Weights of a small GPT-style language model, trained from scratch on English Wikipedia: 4 heads of 64, a variant of Adam for these matrices.
MLP neurons of a small language model. Each row is named by its layer, matrix (gate and up: input weights) and neuron, and shows model dimensions 64-159. Each number is 200 + 30 x the weight over its row's rms, rounded and kept within 0 to 999. A neuron's up and down rows have the sign that makes its largest values positive.
Before each neuron's rows, "fires on" lists the tokens most often at its 100 highest values on Wikipedia text that the model never trained on. A number after a token or word is its count.

fires on: "\n" 20, " " 12, "\"\n" 11, ".\n" 10, "-" 7, " |\n\n" 6
L8.gate1143,183,201,262,259,182,248,182,173,185,162,187,183,166,166,196,211,199,190,180,119,215,192,194,236,200,182,199,197,214,251,184,175,211,181,216,223,217,221,234,167,266,177,194,194,194,174,189,174,156,185,182,190,255,180,179,180,183,210,201,228,100,226,203,180,206,201,247,235,218,203,203,216,195,263,205,200,223,183,169,232,208,179,218,184,159,179,223,190,170,202,163,187,191,152,237,158
L8.up1143,177,172,191,161,192,211,232,186,182,140,199,243,179,170,157,148,237,179,174,208,199,178,199,148,218,221,176,171,175,202,205,144,175,188,160,223,211,232,198,205,197,259,209,203,141,236,195,228,182,184,198,181,197,191,206,211,188,179,188,234,204,186,179,201,216,195,220,184,144,213,202,173,246,175,164,213,196,224,195,248,237,187,183,190,199,179,197,137,244,165,206,194,194,208,174,153

fires on: " to" 18, " years" 17, " a" 13, "-year" 7
L8.gate212,165,213,233,151,199,178,210,201,176,197,242,239,174,216,243,235,189,190,178,202,241,183,206,204,180,245,142,172,162,154,229,146,194,189,204,188,272,197,284,206,203,231,199,208,111,151,183,154,195,201,216,153,212,189,186,174,228,215,224,192,210,193,208,211,233,253,254,240,224,237,176,219,191,207,170,202,169,232,229,227,195,233,188,203,199,161,207,180,179,252,183,193,171,216,201,183
L8.up212,169,187,192,174,239,228,218,183,197,207,199,196,238,226,173,209,248,225,182,256,203,150,225,150,222,171,144,216,233,225,194,227,200,188,211,215,172,182,173,197,164,218,246,144,224,194,157,196,199,170,240,199,209,204,217,233,201,202,183,214,206,235,182,237,194,207,192,185,214,209,227,157,203,187,180,215,172,162,189,239,195,188,197,124,171,220,176,195,240,218,187,179,232,144,192,207

fires on: " also" 32, " was" 11, " not" 9, " is" 9, " being" 4
L6.gate1140,161,267,201,144,206,156,211,196,207,243,181,200,140,167,187,194,215,186,213,219,223,217,186,200,170,200,185,209,222,183,260,197,144,203,197,187,179,177,198,208,249,163,197,223,215,164,164,229,178,190,220,163,276,202,190,203,203,167,213,164,248,204,159,198,208,278,193,222,206,174,248,168,241,177,219,193,226,142,227,202,174,176,211,203,192,232,180,207,208,197,189,196,208,255,193,208
L6.up1140,172,222,195,173,204,129,223,149,178,217,228,196,195,181,260,214,214,114,219,189,183,246,229,195,181,210,191,193,177,207,271,224,183,215,164,160,164,263,219,207,186,173,176,220,184,150,200,226,190,197,218,193,243,227,121,202,191,177,189,199,256,213,198,224,199,231,220,211,163,183,191,242,272,188,218,190,202,191,229,272,236,215,203,194,223,231,200,239,180,197,258,208,168,207,116,187

fires on: "–" 52, " of" 21, "-" 5
L7.gate714,174,240,237,255,192,214,230,174,171,208,186,222,186,176,163,237,222,208,192,151,200,149,185,205,208,223,272,194,188,238,217,214,197,230,231,178,228,227,268,241,230,243,137,182,207,188,247,179,171,195,193,195,223,200,211,204,163,206,207,243,196,198,230,198,187,218,287,209,195,236,220,186,233,213,164,188,172,185,199,198,224,182,185,184,194,196,209,233,211,181,205,176,257,206,200,191
L7.up714,218,203,191,169,217,156,215,206,169,166,262,220,219,141,205,205,188,171,215,177,164,159,140,159,177,187,161,162,194,202,211,177,191,140,232,189,175,236,194,135,210,202,210,195,137,265,198,210,167,189,244,272,223,218,175,181,188,194,185,200,181,165,163,192,204,221,229,190,215,222,185,208,206,178,143,232,175,181,228,162,233,192,192,205,188,188,209,231,238,189,194,194,221,232,188,200

fires on: " is" 25, " as" 12, " to" 5, " a" 5, " was" 4, "s" 4
L8.gate103,169,183,260,176,149,197,189,193,199,188,125,188,220,226,232,213,219,256,160,189,208,189,158,220,212,254,184,220,197,158,254,215,214,194,195,229,270,204,225,151,235,214,187,233,172,122,187,193,234,218,184,185,235,204,186,198,251,200,213,183,185,156,217,247,242,163,221,203,245,229,166,176,168,205,181,206,207,172,237,170,179,236,201,228,167,200,219,233,242,167,238,190,149,188,160,244
L8.up103,221,182,227,166,212,146,207,140,211,116,235,204,193,246,245,169,193,182,157,195,173,210,132,221,238,230,108,189,193,200,225,190,224,214,222,211,211,196,202,189,144,235,177,209,140,188,222,186,225,211,212,176,238,173,230,172,179,202,215,171,182,241,193,209,199,223,197,182,193,190,159,209,265,181,220,164,173,170,201,249,163,207,204,174,196,292,160,218,215,191,195,176,218,207,157,184

fires on: " On" 20, "On" 19, "2" 6, "3" 6, " February" 5, " June" 4
L6.gate523,141,202,209,202,278,232,202,143,201,225,228,230,174,217,177,139,265,188,214,181,209,182,186,197,202,247,223,195,186,195,210,238,258,196,148,215,242,149,170,165,223,178,155,171,125,122,231,165,232,221,208,208,210,188,230,226,194,248,210,150,238,191,225,191,182,210,178,151,187,218,191,245,216,166,182,199,232,230,203,192,211,215,205,167,216,193,251,204,234,122,198,208,224,181,184,252
L6.up523,206,209,271,174,261,179,213,156,246,223,200,229,246,216,184,228,161,157,193,177,223,233,174,188,209,168,257,210,197,192,232,206,215,184,174,207,223,173,216,242,143,176,198,158,165,204,197,206,192,197,218,237,252,197,181,219,271,222,176,177,248,178,214,192,206,183,210,204,190,199,194,142,174,203,213,210,240,208,188,187,209,239,195,251,182,183,203,194,234,194,188,196,189,155,210,213

fires on: " one" 31, "-" 13, " Ghana" 9, " joined" 8, " joining" 4
L3.gate843,211,229,191,233,162,169,194,173,224,184,191,184,181,175,172,168,215,237,215,193,218,194,216,209,227,264,219,258,148,234,201,169,147,204,183,232,165,203,240,190,219,206,191,198,194,215,195,180,135,232,196,226,175,199,192,212,188,182,224,186,270,213,235,219,195,226,246,222,230,202,207,198,244,244,164,196,161,194,213,176,165,234,181,191,206,194,238,244,191,203,174,172,236,202,241,204
L3.up843,198,194,201,174,213,238,203,193,179,167,201,202,216,191,248,185,232,227,225,197,189,180,190,138,183,227,236,202,131,214,221,218,166,173,185,208,213,226,182,219,181,182,174,199,180,196,247,209,226,222,223,218,209,200,176,215,161,258,238,208,192,191,184,228,198,225,215,240,261,212,201,205,180,98,181,221,190,207,209,181,231,185,155,224,219,239,184,180,225,216,175,219,190,202,197,198

fires on: " L" 59, " was" 12, "." 11, " is" 5
L8.gate682,218,195,226,215,220,182,237,185,195,206,252,181,183,174,152,172,213,179,197,197,262,181,208,237,177,217,203,209,209,277,197,225,196,186,227,241,219,138,179,198,197,200,168,202,145,167,178,194,246,200,192,208,234,233,256,154,173,229,200,225,185,186,181,226,190,195,200,213,195,241,187,204,195,199,173,233,208,166,267,232,211,201,217,235,200,228,200,210,144,238,268,166,213,185,165,246
L8.up682,167,217,210,141,233,154,244,230,201,234,251,190,237,191,231,186,178,214,155,212,188,206,149,224,166,258,206,164,212,186,229,228,212,245,172,193,187,148,138,189,166,162,167,187,146,185,186,205,191,211,165,186,220,214,197,159,192,195,188,231,284,229,180,210,206,209,203,172,190,203,198,213,214,222,172,215,254,198,221,189,205,197,166,224,235,176,150,172,130,209,221,160,176,182,189,229

fires on: " a" 37, " to" 17, " the" 15, " " 5
L8.gate1057,168,203,209,203,216,217,211,192,175,195,179,229,180,245,199,207,190,228,218,196,215,196,157,199,179,229,167,176,197,192,217,263,244,171,192,210,193,247,229,202,222,154,218,171,178,175,208,187,165,154,249,202,246,148,196,205,226,191,152,179,176,172,191,267,211,158,177,204,227,207,261,230,192,176,198,201,179,195,206,191,210,243,213,209,167,187,158,210,237,159,226,205,136,193,217,209
L8.up1057,167,176,197,182,279,224,190,236,160,206,214,207,234,159,196,170,217,212,174,182,214,147,196,190,257,216,115,213,167,208,167,190,191,226,223,239,196,166,169,162,182,178,202,163,195,180,238,191,206,153,216,195,228,185,226,164,226,200,206,249,210,198,190,154,193,171,235,205,194,174,171,231,257,251,179,184,176,182,152,174,222,226,269,159,205,235,201,227,235,188,216,233,225,203,198,227

fires on: " " 71, "0" 7, " |" 4
L6.gate1470,155,186,174,215,193,246,237,167,198,252,159,249,210,217,210,176,229,162,249,117,207,208,197,199,229,183,184,202,193,195,208,162,211,176,185,203,204,147,220,220,247,223,196,196,189,192,191,154,193,219,155,167,208,236,186,201,200,188,135,236,227,180,196,234,233,256,198,281,186,218,225,226,268,165,243,197,185,196,175,218,200,195,218,176,115,187,224,234,233,151,213,180,174,205,167,180
L6.up1470,163,172,213,194,175,207,289,239,214,188,158,237,183,237,183,151,205,229,230,171,187,184,201,198,234,215,155,187,261,235,171,214,165,202,216,207,179,235,201,182,208,222,197,211,184,212,223,209,227,184,216,229,217,157,162,202,212,219,210,176,167,206,185,254,221,257,155,203,231,196,146,221,225,149,186,152,133,175,243,218,213,179,209,207,172,238,183,231,224,221,212,227,211,159,196,233

fires on: "0" 64, " —" 14, "2" 4
L8.gate833,189,218,173,189,239,217,232,192,182,205,233,226,211,191,167,175,205,182,169,186,174,187,206,220,177,222,189,207,189,200,226,244,156,238,214,157,178,214,201,248,193,151,134,181,197,201,314,152,185,249,179,207,169,185,192,175,144,233,175,213,246,208,229,204,180,239,210,209,203,239,211,175,234,241,182,179,197,187,143,234,235,191,188,145,178,196,215,252,191,154,179,226,211,208,208,266
L8.up833,209,188,213,197,209,196,217,217,236,247,143,223,130,194,181,141,148,210,202,189,213,184,180,159,214,245,230,223,236,176,222,239,125,210,184,230,153,227,220,210,154,187,215,181,183,234,231,233,236,201,200,251,231,171,189,232,218,189,167,144,220,161,197,179,213,208,205,227,180,223,156,186,210,212,229,186,183,144,195,191,188,228,228,205,229,183,242,181,170,211,197,212,220,165,215,251

fires on: "S" 17, " sp" 14, " rel" 10, " l" 7, "-s" 5, " Th" 4
L8.gate30,223,214,210,249,235,170,186,187,151,220,232,210,150,169,213,163,198,192,214,198,232,215,245,176,199,199,183,173,155,232,179,161,165,180,198,201,207,186,242,208,200,203,204,136,210,150,226,205,206,262,195,215,176,212,185,220,193,164,143,237,227,156,192,226,143,204,248,174,277,196,197,210,188,233,126,261,211,183,211,218,199,183,178,213,258,197,210,183,159,221,244,150,227,208,188,202
L8.up30,162,188,219,162,171,171,239,226,189,211,216,206,182,262,209,155,160,114,164,164,215,151,211,273,207,267,207,171,184,212,195,225,154,160,197,226,199,115,236,158,229,151,176,225,189,190,214,201,213,213,178,188,220,145,219,235,221,188,227,267,216,243,202,202,200,210,210,192,129,186,190,179,219,222,199,204,224,192,166,181,226,206,207,180,217,186,194,236,225,165,183,179,182,234,204,190

fires on: " " 39, " most" 8, "0" 7, " last" 6, " other" 4
L7.gate1240,198,231,191,206,172,216,183,166,144,173,184,214,180,235,200,157,233,159,212,139,241,212,173,174,209,198,196,199,250,206,192,226,188,228,178,180,158,226,219,192,161,189,173,193,199,224,278,150,180,269,178,188,208,222,196,184,211,204,230,161,193,162,213,223,168,200,224,183,203,229,225,196,184,248,165,189,199,182,204,144,256,193,185,173,220,235,174,192,197,231,174,178,202,215,192,196
L7.up1240,236,169,251,183,187,209,163,218,141,235,230,187,155,206,212,238,172,186,195,134,253,204,189,179,182,229,186,221,190,227,201,205,171,197,206,192,181,247,243,254,209,113,183,223,172,229,220,230,197,199,197,219,265,156,202,211,165,241,235,199,165,198,221,227,215,243,213,143,200,181,168,216,198,186,182,178,195,166,187,125,175,159,223,187,169,206,203,205,177,236,190,193,209,211,226,189

fires on: " " 62, "\n" 7, "." 7, " L" 4
L8.gate99,235,221,236,225,221,168,158,155,223,179,221,163,162,206,241,165,221,211,176,213,177,233,195,203,212,186,238,247,217,236,226,191,161,178,212,216,216,167,239,202,162,200,189,224,165,199,186,154,214,163,176,205,215,208,185,146,163,198,158,139,235,189,239,245,207,210,250,226,213,187,246,192,164,204,235,170,250,189,224,251,231,209,188,167,179,227,206,224,212,201,215,174,212,205,185,224
L8.up99,233,230,221,200,232,202,246,178,255,199,221,179,184,149,229,197,164,200,196,184,213,215,186,226,217,238,212,168,181,151,145,221,190,264,171,188,186,197,201,283,171,202,172,205,152,188,177,208,236,226,234,213,222,188,234,213,188,188,215,172,205,263,213,218,184,213,243,180,218,211,139,228,162,240,192,166,221,178,218,191,166,197,206,188,166,174,178,212,217,220,181,213,205,207,156,225

fires on: " was" 37, " is" 33, " one" 8, " currently" 4
L7.gate873,154,226,230,162,200,285,224,184,188,246,153,186,173,132,244,250,221,138,177,205,221,157,194,161,179,152,179,189,213,240,230,195,179,192,261,212,219,184,225,218,253,213,174,231,183,146,218,181,216,242,200,202,232,200,202,253,142,171,241,220,166,175,138,185,187,212,187,254,180,218,196,190,211,206,228,144,203,212,204,205,199,217,186,182,208,191,195,192,173,225,145,165,186,165,203,207
L7.up873,155,183,203,168,213,185,177,192,191,162,193,219,153,196,203,207,200,190,183,254,206,225,217,223,212,242,142,217,190,233,224,196,228,217,225,194,165,209,163,172,174,189,191,219,158,235,163,215,188,169,230,188,207,176,212,183,196,153,186,216,231,200,208,211,225,226,233,176,175,159,211,186,197,231,205,163,250,174,208,250,189,190,208,208,186,220,196,167,215,176,270,222,158,185,239,203